{
  "num_hidden_layers": 12,
  "hidden_size": 192,
  "num_attention_heads": 3,
  "num_key_value_heads": 3,
  "head_dim": 64,
  "intermediate_size": 512,
  "vocab_size": 13670,
  "hidden_act": "swiglu",
  "norm": "rmsnorm",
  "norm_place": "pre",
  "norm_eps": 1e-05,
  "positions": "rope",
  "rope_theta": 10000.0,
  "rope_fraction": 1.0,
  "qk_norm": false,
  "attn_scale": 0.125,
  "bias": "none",
  "tie_word_embeddings": false,
  "parallel_block": false,
  "init": "uniform",
  "init_std_qkv": 0.0332,
  "init_std_o": 0.0,
  "init_std_up": 0.0332,
  "init_std_down": 0.0,
  "optimizer": "adam_atan2",
  "learning_rate": 0.00191,
  "beta1": 0.95,
  "beta2": 0.95,
  "weight_decay": 0.096,
  "lr_head": 0.00751,
  "max_grad_norm": 1.0,
  "warmup_steps": 405,
  "schedule": "wsd",
  "decay_fraction": 0.688,
  "decay_shape": "linear",
  "final_lr_fraction": 0.0,
  "batch_tokens": 32768,
  "max_seq_len": 768,
  "doc_mask": true,
  "train_tokens": 269900000,
  "max_steps": 8237,
  "dataset": "wikipedia_en"
}
MLP neurons of a small language model. Each row is named by its layer, matrix (gate and up: input weights; down: output weights) and neuron, and shows model dimensions 0-191. Each number is 500 + 25 x the weight over its row's rms, rounded and kept within 0 to 999. Numbers have three digits each. A neuron's up and down rows have the sign that makes its largest values positive.
Before each neuron's rows, "fires on" lists the tokens most often at its 100 highest values on Wikipedia text that the model never trained on; "fires after" lists the tokens most often just before its 100 highest values on Wikipedia text that the model never trained on.

fires on: "-", " 14", " 15", " 17", " 16", " 13"
fires after: " |", ";", " for"
L7.gate409:485492518471500513497468482491532524523498526514535474490520489503472537526498463464523502532465493474523493491555520525482511519486522517468506511510537513474521483455527513477546564481494522509470497509490514500490540471516539499533448524514491509489536522510491481503520520529531537485495496543467469501490529503529496474489474471474504520446488478518505515515473561492526506467494519486531464489501484499524513499493563505475505483495500464442459496500474560518538506517504529478506495504529536448489486487524489487483474553489474548475505479510492530463518545465498473490
L7.up409:551449517523468472528486543500452490506443538497480490518515520444517513497520467489479512530487512517493504488493517462464500492489503505541494567487523526488520528536495492502480514513553502488535468503516462500478455483496510561467508488524504481507524522477483497513495497509545525487512531495504512496510526487510512512525459545493544508507443512462485481497488519490493511489526501513472525487493503490470508511476506474528505479416511516497458498506483530514443501542465486524494518489461526520543531521462505481482524553464476483516507479485520540484492508504519481475
L7.down409:476459467534518488475490474513475517527468529457474522481515487491464505469527476440501477500510522481533488489497558521496476489491505523462521521514500520473507500479474513529511531496532525462502503510529481503554502505508520462463492496488512522485526485461491518520521523545553467477502468507485485519490515513536488460493487487517517503495484463500459464484529525453521542490481483504466503491490502494500508474477511432522495495484514509503480510537463503527421553483498569467467509517507506494536457490454528496523509478531499488538547485505515508489490531495509488480

fires on: "-", "=", "==", "|"
fires after: "\n"
L4.gate180:485460446479489496473450533510497517475513486509456511464508453478516486506503518492510489526478538516530478500502506471495532521556477505505565520526482508497477492485515512506500499479498506487471515510503497504505500507492508513501515484481525541468521495509491434506478495454509490505524472532531498502506492507504477532500485510437498538513520540457450509514524494460520493496481487541520510535484552499508510498487493481489467477477535518545502481532507492563466501504462554516467476451492458564525476526547536470497497524478497512518523531502503486533553504471518474487
L4.up180:537492467508500468547480506474529494479522475502489496534498491507543528523504517485503491474524472524540512537515499521506520449540493518496454554474447517504550524456501523480470460505505480521490524504500413519510499532491474473489503444517516509448521515506506521478485484493517478518490536507485515475526472492528526514504458534496521482524488519481493516531511546504543544478484468485477534526514507507487480503492512486461484533459546491555475494515509504503495493558514483505539542469517525521530499504486525526490499457493483506524453479530520473514510515490500508497
L4.down180:538481488473533514569488474495514492485504457543552541503485504489506503515506525522545475541473506494505505491511498540492501496520510485487491514513490525480489484511522548466490496424513464545496482470498458503642459497491486478486506503487495504473528523532490499474487554485498466491478490515514492480465488470512505501527481537507503490536489468483483512482513502523515497483512485535492531481506510496519528457488491497516479517522505504540490481534490470563527479527510516503552531501538517517503490522485477497523489524509528485497510478509518483499497498511483466489

fires on: "=", "ol"
fires after: "\n", " N"
L5.gate335:481477479469499524467521514486469478514529492443501506527478495496464501516532510516506521472422541477501514495513505509458468504522497478516539488527534496500523458482472489467516503497496508503462515481488517527494492496484531483485497522461500502509477521482507529491484552443475489538514501551500539492485461561496482495535489481497544485514526547491482497489507508494517499446455511553516538474487499515516539529472525475484513512564490473560510477516494508504523530524484503476506508497502535532451470501540502513476499506516491495532489462513433509527512497501535502482
L5.up335:539513482495539466489474472479495495498529510475542500510501512495473504488524506540466521486500518471541504483472501491471487496492524482554493498509504504495486508499471516500510472497545548552511493512549488504537503502483463485483494485455474531505503521463526535471478520470472501489482539498481510417508497467471486519516497512523492487528507524498446545512533487523482533477501516505465517491498495481479516509485500477454496482500515506511496492525508531508474507514446484494498523520518565521488490563511557488516546507471541540479505475526473526461479503558535529550
L5.down335:513444492518499501492506481498499517499509532517472496471482449489501524544484514502503503512537505481544451469478493499491514510470493513525468517494457453488477514477511536525495485561493520532510487520507474521517487500491490478494507532472482438484504492484518445449500489503502460514461471473463473513490468453504448453506495481488478493476486472465466510505496542487494485516521509517478487538461508503484548528540493539533484513483475495503512450515518482516482486476500474468461544507543479491546518519533539453512476495492488531459509510528509556490510487530470496488

fires on: " and", " but", " however", " so", " eventually"
fires after: ",", " and"
L4.gate156:500458505499521481479512527450477531485474504501449494476473500478459510516501552518506497483475503466516491496441453500505484552526523546469520506509453500465487477494503499533481527501487527496522474458489477477497494467493518478500483531494501497465484507541476456537493521488467531512494481520481464535493527518466503530497502505482503466542483494523516531501519514448484444470478478496497505511495516479499487525482531475466498505536522511519504499534520487560466570505483497493513498510457528485495503496531469488465476497533489496447505535544503555526504485517447503480
L4.up156:514485499501520495484498505476475522488497504516479473464476488504499523497496496529514467492504491427483485476500478536469495487499498506533469498459468505438495500538462518528521534507475481533515458517506482466514513463501467525456503493546504455478501515506470497497483477483449502537494499474463488516484473472464503472538484478487476487564452511550533506497515505528502502528500446451498489475525524530540456509481514438455465527477493504459507527498505480550471508481521492478517498494493528448490501518521496497516500489462481495494492520532537516519511470526477528460
L4.down156:498496476476465544521500489528510508491502508489488506483512528504504498509522473478501515512516501505484492515541545523504508471490499488533510483475535540522533539508468514495482503439511475552524537539502480490617531514518480511503461535549465473530499503480503501495527500441493496529482513530491525490511487486476511520529499473504483523480529499519508466513512491541503501524439497474488474516484473506521510534551507477494449498489468502475508523500492502499530467492504496492492522512527519463477473514486513546553497485475497505529485581511504469496486492506437505499

fires on: " of", " are", "-", " other", " were"
fires after: " one", " all", " There", " there", " non", " some"
L6.gate320:523471519447496490511486555497508488516470481457475489514525466510497518490506482484516488476471487481516548478519514448494506527549488543453491535481504489522452536470458500467539502490510498480492533494513497494501553485480536525509460517472490505498499508554516516495504504463532522497454467548479523513535496506478480474497531547516493463495500479502477507526501497477521528504472513486557493474534512533525528482533541495493514441497534499496478541528478508515494530533468511514468473485471485533454456500539470489508484550504501516469509490478468514512501498479526472487
L6.up320:530543505517467466452484509530478493484501511447517511496539486462511503468470516487530511534501545491526470496486481481470500468450485488542470491480488484463489505456475502536460479498520517529497491505511531517535458508506473502471522504543564509461463542487493512515500512546505510464504473501509552497469503504507467519489513560503524481500523470456521501480516485480515564445485547475533513480487514521500504487503528497498468469490529482470500459502489521486512528473501467476530496493457468480496492515453499495512494510455478483513495470527545480490477477516479509494
L6.down320:500513508521534501459502477494494533494527478492487521493499498505508495506509510525490513524512506436502532484512488514505539502498546492495526506499458492513502487505527473523494461471525475478512481499526450491575471492511487532504524533511508496510451495446501474523494574516484511516539515515500493455489537476505534505474503476470459554505515495506517500518520479516472549512447519509508448488468533529462478511473482491490498547483490488492508463479486529522521461520558468514557507508520494489523522516511523535528496473463510538497487530566516493514470506518460520492

fires on: " L", " Mar", " Jul"
fires after: " |", ";", ":"
L6.gate274:508487515511513470476502504477487539510518486528548506495528519489471494492523509482525510484473472497542508443502524468523521548470448484507456486514476531522513493441518525527478506472494487514532504459537504495464486489494525518477464517446498494490497515473523526502511477510513528530450450510472505538471528498503514480487506454492484492493473489486490475482517531509518435466514519524470495483466481487475472501523504481469536467503519504522487459492468516501505546478537526493522471515477531481536517503474499494472468533573477526474507421484514501485530519511497492508
L6.up274:481547492479508520502495483498542546441497496485544476468519511499492514470499498517469519503434515534540481482492531501492475475524508513467521532556494505528484500481454536482478500487465468510472508497537488480493471460488508474502503507505513457481507528499468487534525487509525476517499516501514566472495508520535510539445514542520507495481480490463514497466501503503505483516521537553468524524476522517473507539503470513544500472543527523523494509480524519506481525528483488490464452539517506515514465519504490538495466526504445483499547511459504538502496498522543511489
L6.down274:460504516560439527503483523477509481499521464517507492492514445495477460472500531505494532487461509521527509503503478495523489511483478489527507484537516482510499527466518520523473498527497477526495482481502544517510486487483523518487503494468484479499488497530479493487546517469491489500499506454555507469508449505501512503494525551515531484489502505492504512439490487490477506475514521520505498527449527507486470520476468507518482517537502542497510519490543471500506514508500405525475497504470534501449463504468472584484532516507443476532524489496543500509504494481545493499

fires on: " 1", "1", " 2"
fires after: " |", " (", " $", ";", " Team"
L6.gate223:474484533485529458510510499530543518450472494500461434552501490491486505491493491482492504504508538508458534495479438460549495490517472491510506503526488510502505554520524482488490484516525525513513511467516525490466545495537538500525496558507517519499474500511464514481493452509486485541481546511520545532487513501516457474479443543522491454472513511481502464488481493465504465506506527534547540494489491531474466485486508521501501483494516521492480468465515482484498495492514489466487521506477515469486492497541464489434519514504486502513468472535498504503541503481466497518
L6.up223:536499539490536467520505506522477535462497539488507466494513472498489525451535472489502491504450479464531517520515472489464534492490549490500491463485491472500486519529504501520518494456521532466476499501521515502498525574505498529512504506517456496473495528496506507501504508487500487527492510511512476556477518546486474501487463477459505484489529468511486502501527513465542489507505486500529521519477513504460488512477507505521467474497487512495515538533454502473447485547424525476456511537532506505520523493541517464459496467535479492508481515541484497520494518452501459457
L6.down223:481471489464531468485516510521489513479462535512462495533517459480439478501512486535519514489497496476497456475473452524471492498467532501522493512498475517504484510540511497493475483545559487485489512485509449520515536488527564495517487467534524501478502497486536520471498521503485496490490500452503469511499549502511519481479501512535526451506506461525474523508490479544506566492549499498500549489487497482488466497518491511508461512472482481520527539525495501530485506514474429499490509493492510505530515488512495446487506493530480510472501510514523497475521522456422482529

fires on: "=", ",", " ("
fires after: "\n"
L4.gate487:512486483468527452499517533544496498518503490508483500483468501492492499500471494550550499515514526491499468491543493491489524565531479462500523521511522538474511521471511541483518491470495495550472521516485461511520521537554486498510487523460502519487489494504451440505498467489458477549487453550492514555491479525490491498505448495496495520477505520521460511517444479506456507496503569479504501483450480467476491499527497488497521476502501520485498491500535480511538499525502546492484471551530513512479488481493538515499459517529480518497517514478493530501482488542534504523
L4.up487:529476491488466497513507500472510562496483460549515532508464485509462513474518494478493496517456455511522499502472489475522487515523468480451485514477464491509489506506499526472507507492522529504495490502509438501519490486491513479503499453492501521475473549506565525489466516519512481477432526494480488482531537479480466542485520507512583484519486491481522463507529534485500515501495428491483503521529522546512498448504511510475486496525500522509442547518448483518486485463493479491484513499523524489529477531492476482524509524476532519532469532489488500526499478507522507509
L4.down487:484504489490476499510499515468501454501485475517521541545467485506490503548495515482487496488481477514505492499493532500485448494527465519493539503479505508502453498488530497540454499452463485529476475483495460511543503556460519482502505539501496490475513503459503497485475454488464465494525524513532504488475457524537515512501482483498497502498512523458444538483466509470524514528512510527477521492493520473488526505482546522502483485535515477502468471499554507467496541479498574512482485477470528488498486504507457510474541476513523517481519449562507532492539519488544504482

fires on: " as", " known", " (", "$", ","
fires after: ",", "),"
L5.gate185:511496449508536468463497513522520512487474511447482550515518504506500491509516480534509497468507525501523492514548489494505553497542502509486477511483491512480504484488514480485512474501524502519499485496498492484496553481496488501500513493488540553529463528482502454478529492498489492499494503543487517529532499497472536468498491488518481482499528509530533556472507527486498494476470547511520488488523487490505460465444536501496480506522554479519519436467462556556511476514508499468485517554510528457522497466523513468475526477548491486490507538495492549459512483549482487470
L5.up185:513499493476494492542523495484463487523473483501509564466490525474496467487499535539494517514493517472486494458495544502528506524490523492523539521484501512495557553505486490485507524522514482544506513503548487457501469546518517459481482500499477425512509498496505481519502504502495492484505503476461469556498510572537507510518455513528452525488512514512502539487525513475447447485496507513498512493489508511459487479460483486527495497534502478511561481530509512535465511516541520499486505506504559511490460504511479519480502470492494508478481533479511523546489517519485522452
L5.down185:553519508477494502546477516522464539492509477511525473474512530490518504524478541539519517539478487473550504508482495487537504495508506522469476508546535480472543478570491505498526528551530537496533509480480524511587483537476484511493518507503482470527528512475492508506486491491500493480506477513513502564482528534523514489490500514483483500507533494534492486516512498487467517471465524509589486472499502456478485524490515531481525486489507487523475507490501551488529497523511445510497488509502501494493528526495529512491464533513473488518536460508497502510493550505545536487

fires on: " August", " January", " December", " July", " November", " June"
fires after: " on", " |", ":", "On", " of"
L5.gate236:463483516488463447490504491531473474482502544513482499509610456485505556541510462502513473495493520533507504439500498494494555518558447514535503482530500536545496481460507506468496548477492534520514490477509509477474503479508533493526511511475510504513509505464471481466540499504524527516505471481515513526463477510488493469514495474467477510469513489504491519481503507468486461470498539512522488541517529454474514516485508484509498472481503498496499450509475520524526496524462490488523501507482485511490527470513473486467498523505493523518483456516448534501517527492512493480
L5.up236:461523505513458483502501493531498440487493570534482509520550490495483528491493493507472516497484512526475495477494489483490496477534485484488527491494485500538499480451469539496466534494483516550502526507516531461500501480463509436485542510513478468504473502512495479493505490521503501501521514450542510468485460497469494517485501527512479516485492488460479507434469493452475496468517536542481469521538558481474503486489483483542468503468504519480508462505486463480536498500491482530465483510486460478492474469500468521459531561482476505534476464488500484492523497494531532511
L5.down236:478553517529482478503530493515511483507497516497524526512522469528480514502495523506491514501471510512495496494470477477524504485501516483498528474507505513536507497517461510485514517526477485554471518481486524434540487479477498453487522445483460459505476517517460472499472537509503512459491506471499500449488472489465522531493532518542496474485469477488511482485462501501509482462518519481498454521485557482507479483468506493540505476498496552525528472497515487490544496486501472540450443452457528473497500514463455553510559547503484501531472486485513487500517482508509511464